config = dict(
    num_attention_heads=4,
    vocab_size=8192,
    beta2=0.98,
    warmup_steps=473,
    decay_fraction=0.435,
    doc_mask=True,
)
MLP neurons of a small language model. Each row is named by its layer, matrix (up: input weights; down: output weights) and neuron, and shows model dimensions 0-255. Each number is 500 + 40 x the weight over its row's rms, rounded and kept within 0 to 999. Numbers have three digits each.
After each neuron's rows, "fires after" lists the tokens most often just before its 100 highest values on Wikipedia text that the model never trained on. A number after a token or word is its count.

L11.up411:512460541483484466577523568442487494428532547511476496536524457479473491496431467480478523527465440562514491501519388498469528461497466527471490463514522465456538543526482532521479474503504498488483500493557532550468524518423500479503512483520523501477553439447612517515514464470519462534502490533477464459446567450537518435430477417524551446488533526534550504498530433438584462517576496456513467500483461487525453506483511569462530436464489533507424463531590501425524550522486528521568540462506490478453516544415548462510564521465450538511471506511562567526515552519483529548509585453500457489498507513465580507427508511456528487604470525477518514431545479506480485443534497529464455461563485454498496532458495532550585562493535464439517588547508517470548514473583564
L11.down411:515482509477518436482389445488511552513493485459503551609458457422495512506495407514441533503513433532557520530511450480521515488544414550445468540502568494492446472527515567509478513519497470506478509532538493532499591460475518491528555486497437515458481509522519511495490534489496443511446550478516517512509513502516543495509428384456505502496512567461460539464542496515475463421519573510462427414534475476563551508502541550496480489553488476549438504472477433482535470478531498540554472428546514543494495570505519476518536446433494497493513580398472549476525531448492545530434508565579449430393450482500469507568529537543502509527530438527521458475499482532509521501509486523525542568506457505460480513507507594527471487583500554480510467554484534521567453510483456
fires after: " the" 53, " The" 24, "The" 13

L9.up197:519473536517553454500541572485527517491444510482588484565510420404482456508463552449520550446492508543493538478448437488569495484513446474574485480501493516518455493544468533461430522492534440477531486516379519520422532567537479487439491448522466509492547615496476461478455499517460547440459478546494598505492594425579501450508538468544519481518557485521523488493441433518608447457513521522538509587471471568521491478511463485470455483459467484524522497536462506487502536473496506524507506421473487457497555506426575565530572537496483504573529498439512468461470532499451482544509556488547452572480449551472479525490527578504506521503466528400463521448454500514476515481513499480531483544538516531496503535471514486461472512560507470566478532517483488468507525473538439
L9.down197:503498472528518489473456462522503530487481500466432556471483491544502468512488509559552473593554490505563520455475474577480485556504474515558499551513456535494464503575501521466443531513459418541430513429483491400585519503433479429548413526464494494572466454546496570465529516479477523491486515539516532464498540473470548509476525443530482501503471428505485479467533581581477487525480576551546511525500510456441510448547512546428523490461507521500545516473529576511546506507591514533454463459473535556496441408454479460431502461483467500531531477460480457470538506436508507549494509510510486514538488512476492455544490590487491391491542519501529499558483556418514517464492527490565430532464487514442479449530538562429456520423544588544482499481530539535493546513434485
fires after: " " 35, "–" 19, " re" 6, " con" 6, " dis" 6, " de" 5

L10.up597:475494516523455542499525485459480463455464452547491492524483498459470475511447575438500555496493459470501463546525449541493555565496468535516552484526520475446586496529448462476526434543507490490473499449532560592463461497605482519504497557419574437525546500451476494527511455453456523582468514492524460433517470456492501449503553437581533500529535490568465506498549427472538494631508500485571502449492490462566501488554511529464593515460416435499545444522517507521576532471562534439520496524558519531476496497516483460528477434491393494486463495441441530529546572480525492516537513482530564527473527595488502462482504483559500500488500535472510456513486547531535459574493488463403491507474533517547466554472491483538586490477536519448469503474455477478519488520479537
L10.down597:543526576458561501519524559451519578531495469501510516493526466514525482445494524500543553546538524570504469573554546438423521495496426518430465446521571501490491451450503569520534470556508480510462531473498526514508523514490458442564496518551519513502452520527520534573416512564450501464447474433526471527433548562468489490420430543498539555519423554538448516510515507540487503452467518518495519415466440466526489454515457475548563528574475531515438582519467474562505532478556464495559472444533417550478532417533456513503472464481489460404497537511499483491516566499484456553460495464512492481413515446523485519498493510478458512530498508540558491408480502504463558500467497490494532501509434435454505546530569521541455450515491491444465412492474472550536488531445544
fires after: " the" 59, " United" 6

L7.up912:441502503439552491589513500425516548419497493459497499548492454456455495530466470499483524479491469514557451476517469548483498489478502508475543558480522447517486425490567515520462548499513538537453466513505512531423577548444463490496471491475535514555496515496536533533475501503420508474508540458508432447491496500537524488519516449516579490459530515553584495500497446528571489475466519441476543492573461459563444554482523507498460547446516474467451432523568459416509535462455532479553504540505511474498490632514525453543531501450460461505519492528501474519570516490459506584550563581477445449484466473484549470499536543398543477451496596480453516465500517558414489517485509570551438560446542489493478527519514531513535555443487457469542586515437509480468491500575523
L7.down912:489515472543529456442477506492516587500481425511549564506544495476448487523558479501523562518494467543558532522535549545443446564477456501530464558460486411509504502501481460496560503534471556479490503498488470471498505431502461459557535476494440534447442456520469509464526529485492561501571528538550468483540437453498581511473445488511480476594484469536527525466464597510485563503519498526466475497514505443432550450562494547515542495490467480439518506515536478494559479449480511573442560477551488395509472447546513501529490515527540504518502582521454490560473524494487497545457427470495410452485537420554581548532439511536438523483506495478478548516537509438521475520551508426556459512504416458462472505542477484519489522436586543478431474488566447444534558520556481
fires after: " the" 72, " The" 7, " a" 6

L4.up808:427497588501485423500505490480497507514385441480498560583540412509486489483490502499426503449536465507509518517428515512617523464540462552541544498476498513476538482549463520520471541518505513488463475452415488537472587494507546487446509464508496513511526501462493534471410462502454482494501381512573551473514428494546442493565555446471544453526525509574545510441515437468569491474545458470453527529509437561528530471543445465531482529450465497510530488598567542528499520496565536419444493507514499453454535531511505476552495557530513546533441526508469487441512486480513513517499555478481527510492494508511486463480488492508519555486488630412507500477481510494444487542513464544549392545516461546511468503508475467508473504556526482565533563513473540466521489503556488
L4.down808:502483471508347450464495465532439502490507493461518570468453573509498491548596579519497526451533519492487556470513497455506552553453463505467481488552520471509495485494532515411529437480554535531486444465477462450521560529439467515489500477470549431447473488513532462551555518531493590488598493560491507473540503431506529436436430510484489533479527483473556461506510481513492495526486544519514488494550534459455475489504515411534521458461456544424505446487569571513477511526516507531551531556527536451515539407465479508486531525455567433457465495507493470527530504465516487509537553534520474529503496523553468489510467474413499521484585540563486466595493458534484429515582519524546469565517475454531449439538499481529429496452479542523418524493500491512576552494499551
fires after: " " 79

L9.up614:557471492486563486546491577548429526486469542534538500521521462478504487475482526408478537495497505512482499495504367478568478436558506472463489551500512463474544512442435482481473419527523459481629476491492484507530464563567520510486460474451571434452430499489556483493462597494489533506491553503501569528474487528465460485590479464541459412514478508542502413466519496510547460484519526519440489496515485524484539477493515443475481523498464459526603443460480513478473502493474516476560559495482481521500504519558419521473450476453512478518481484428433514518491511448544529543505511498606520524510527512517461390484475543542553504541486493562509504474506497454513567527422433514535516459513546426527569494547489474547521523503504408509497497480497459561471476522479603
L9.down614:456511527478424494482480566495506484539539553440503542481463455568483456568535563447439559567474475503578484480481539524524440558544557511508529538467487480432556493517511559521503551502622497491494456513552490502535577483542467508429580453437564473427510460443483521574455481455548509465529544494547487489507479463393561538490439514506454498519476544520505490453447542464471516497554476498505462498605471423450511527477511503544542533473458468493459506504562534474503472439414521520470477480508479445435512558522504487484500456496569556467494479557503494481458515586506507431500497453500519489502502506449413498519503523523509453501478468424438482536515540502548465572505526559532533496430504507482499436431538442533575512476499470454492473429539511511525467497532550
fires after: " of" 30, " in" 26, "," 11, " and" 5, " to" 4

L9.up982:477571459463491475533572508510537527430554489488595475454456491535506500450446521487454515492483505488474460500435487460541469561538450505465474504465548475549532497466482418540463432527523421442468491472444437499491511515574463479487539470493521432503427531507528514555493524504500523521497516596542484538517521488542498483497498417597468498481490612568553466464545530586536416462513458474463472539496479494520497489518477541470478539485492517504452432514455522501498521507495501556495530460422525483490506510443436522506517504449531490434485489513478468495528453492520624518526519524444418461475510417533499482479535537448535551596477508495487529471521541529429430610510490536511540430491537526551548504443522449464586493555525519525472533466445468575483544479493501
L9.down982:522485542531514558514430515473491458558489531421427497551515541524514466523538528506470478490559578546553492486582504490448503537470493516545484511552487452430505491546577475454496516429416468530455468432540429473551422466467514499553415475440504532484511494479495471484501536479491535539451473477467555451453516532512474472492474544463509483560506445490533570491455472504483483573461502552538486441530542435451477465462490465491532465516450472522513468489542468546519542495526530466574540543522485493484480481596507558484448464541439497486524502456504504524483531547471452573522517520542582492671502532453425470512526498420451518474545598506528491543508468480550497501500561526477471545503462442480502503563494469492452520420492486455460551500554476550481452565474489
fires after: " in" 47, " In" 24, "In" 9, " Sa" 7

L7.up822:435494572492488456538538500537478458535512429491505463531495443470487481516478542497506503491445519515498478523430560538452488485555525469563567488530476511518577504484530542507501511535505519552476456464463492466522510443468549533443474503491569511510478456540483547564447540477463455538549493532546509489560486421552431512573509486520546457532576534575595514484460485459503481498510490537452513538498428473487523457462456510482407448519445492508537478599574486547587531480425483461570513474506513495478526529559533510526481522456441544509462537379532445510479458429525441459543492525498533514484478459479508444515553547530508536506421580458545520429465512428431535535503498530504520513533526490507489474468472535510496465453533452585498581495538545472445412536487450
L7.down822:545503523470470476455475536550601540546488446518451554441462553498486476558540450489534476504494492466439503473497542489551544558434493430534446529525511489459552474436496504458569460478560539451489487465479476490483538549497468552479522487511499498530533465547503594488495475533525547527500508542497466432573462518448575546454515509473519515476509484485553482474555475507535516516456473426518480479529462502497457511496550531584519504588489488486464482484530494546546578549527471525481483463522478505537385499518420550519491434483531502435513499470554534414524456473442522459529499471513529549530494412465439517474496516433462571528487481527477561507507514509480452500435534528546573507518482484483532430541452541493508504546410518579547412449366530509516527457463557
fires after: " " 90

L7.up333:533424498509501510546474603520495476506532474516586528503482445480502458517450525442484483521485511508519446549575445505544480499457526515499538513555534417482461400507499446518486552521517404490518412498479495542473531512506477494498483505489547472520497493500588567449458540510495470506396491477485571538470485492489463548478515492496529476536551558536493462471452436530522518469482533512503477514465525554528440564438441528471481550526424476535487491538543501448576526452463490455497552392591468516529546513495428571487601509448536518543516458488543457519607404524522516510455518555480510475488468463534535498452541438543519449519465434489545445498521515478464445515514463424525477433443537485463509560479457550513516472453543518541522519489551467515550533497547510
L7.down333:515487515502418485522523476468528550497567514511530468451499485580494498541439518444489529457455505483463507513517502553453523444504514563522497485522508473491524482449482438482497459507530506489529510549475518540475474524537510493472516600518602480467516607429473540559523505490457527456495493431462557545526518605443570490518457595495440475531454480589497410511497419500532474470459486475499511551521487519484507529504472522484532443492522517434516525456502475571533538457479499498495517555471442525508554511453450497529463502445523459479488544535527542410458516489487497481546524466470436586475559529492393506572491456448596543478473476496434473529526520471544518549499535493497480474426484502517459566501483473470548531514449552532430449497464499507414630527491451
fires after: " to" 30, " in" 11, " on" 8, " for" 7, " with" 6

L9.up232:452505451459471544504571549504474525500433457515508469444491520512514412510514534469497546438442520498477468504455446490494515464529470448454499516460532515515592492545498471484481416511524473558531463404494530504430518522536510557508495482500470485538526503504470541450482484467502495423559478522547468549513499529510468462522483538488457484497542565541439432441530462533610434528458379488467527540541505584542498442515464483453481399516505522537525499508540546503476560528548511478501480549515563493574486473476524542514524502563487570420456506526483533461511469468495520489451516534549482495472473518542500417484531560562578537556405475505532494459439523505463422492501468456592488504446427521444521536446489536452548552535492487558510552479443507434531522521496541
L9.down232:509465497536549535548445504539506531507512513460532476464538462462452510542428479511566519514472481572440508523525479448459498509439426586511530472496510452493518453502523531501516491469446443428441388553480513517479531489509496555519468568465419460448520473502501503462438500484395498513461537463552534558493554522514447456404474586489480526471454490486516494528490547548412610486448422571496540491502521517534570500504524454546527554492431557500514553475516476541549468476578545450549443494515423552461494509550474502536473525508535524498511514453575453442545462528554482497543540562481497482554523494474512520524506516469483483469493466550465508470534533556498468456501465558512491477458418498496486585485474448543495506539507501472435490550503615483476460507441522
fires after: " in" 22, " con" 15, " Con" 8, " de" 8, " In" 7

L11.up743:474433498499508541559554545388455532481475521532458480514494481465494465453487512423487536489505458533483508537552487512524546443506478551460470501448545460457511548520489506499509499486490524507475492449536550519456517535449536476526476459487614489596473589479541499492441506476465457494554498496492438547468530532545491456452505473513570525529566492535495452557470409486545512524499521458516479535479485538570531575535493460481485509495497556479467423552552504467528512541477497477533476451517499488453500549496533332522428559430487559511517526514486546563514480451498519557521494487527542511467476527481531410448503522527466539525489537504504490424493417505474515566439506517499523454411499416494528557499521522585524537485522501455459589511490474392454561515487537
L11.down743:472484552545471458437450520507490495470548504433478539430484518471489412414462479530505487479486479575573471541482537480549477512526498539511503540483571434465469479486530532508573510517319492503475521490570513484479560483506473552607551499497539555516471550440544515511492549508532505483463524505541530472501506525505515506471394498458510521519531518425524562424409526612510467459540555550489539485473534492473520523521532579598461495485475470439479535509533520552463450471529507528528504413475505459516538478486482427509491462496565465496568507455479495523501409499517519528529521513526481417620473494477511504504518514528492485582478501503441449499517501448540507482498461560510479536520516547540484467461502479467475493465548460504541489430489546453493511451531479
fires after: " the" 27, " his" 15, " " 9, " The" 8, "s" 5

L10.up185:453507481544522523551477466485535468550466467524456501564514462495450474483535499528520483481588487520485505489571510573514512504554473476481449542502454488454538574509519497547495513468518487445484492529467512515506508430470508568487494512436521466500554490466523487445470535513461517476541486508497456504495541461528506471608547460465473521500528512486583524546498448486560434504506436435465529535563425512516475509576483463525411452473412496424494503534495445525607524565576544470528498544550522523498550482466505453508433493533483537588509437498509542490463527504545455518501537560555488552490495518468480521548467562459481509497459533474547520511540446466523395533452426493489469503442527549447471543479432505508527512482476454556533455489386372401487465528532485
L10.down185:509504541496445508526428473545446480509562431476490539497519440403502497488497455555501494501473458502571567453494553496473494574478422472461488492606508477479407478521520511469510499533546506498496480490458436414425469589538531511462493494541516483438509529493529569519550496459481477531417467549428558502507456428518526540514511532466472518527525436546550506497563491447509514545480441469495481488509518406530571549485377523536478504509464504501460545554579534476533501518522524495503589525513528457503449490490485489524505517462594478477546530499499422480429493578527476482463550531468508448545508516484429499542550462444496496467558567528503517545464473500515445503513548401458543553480487485547510524476478452524520434478444550510534451493527479492475548472565470
fires after: " " 50, "s" 7, " age" 6, " (" 5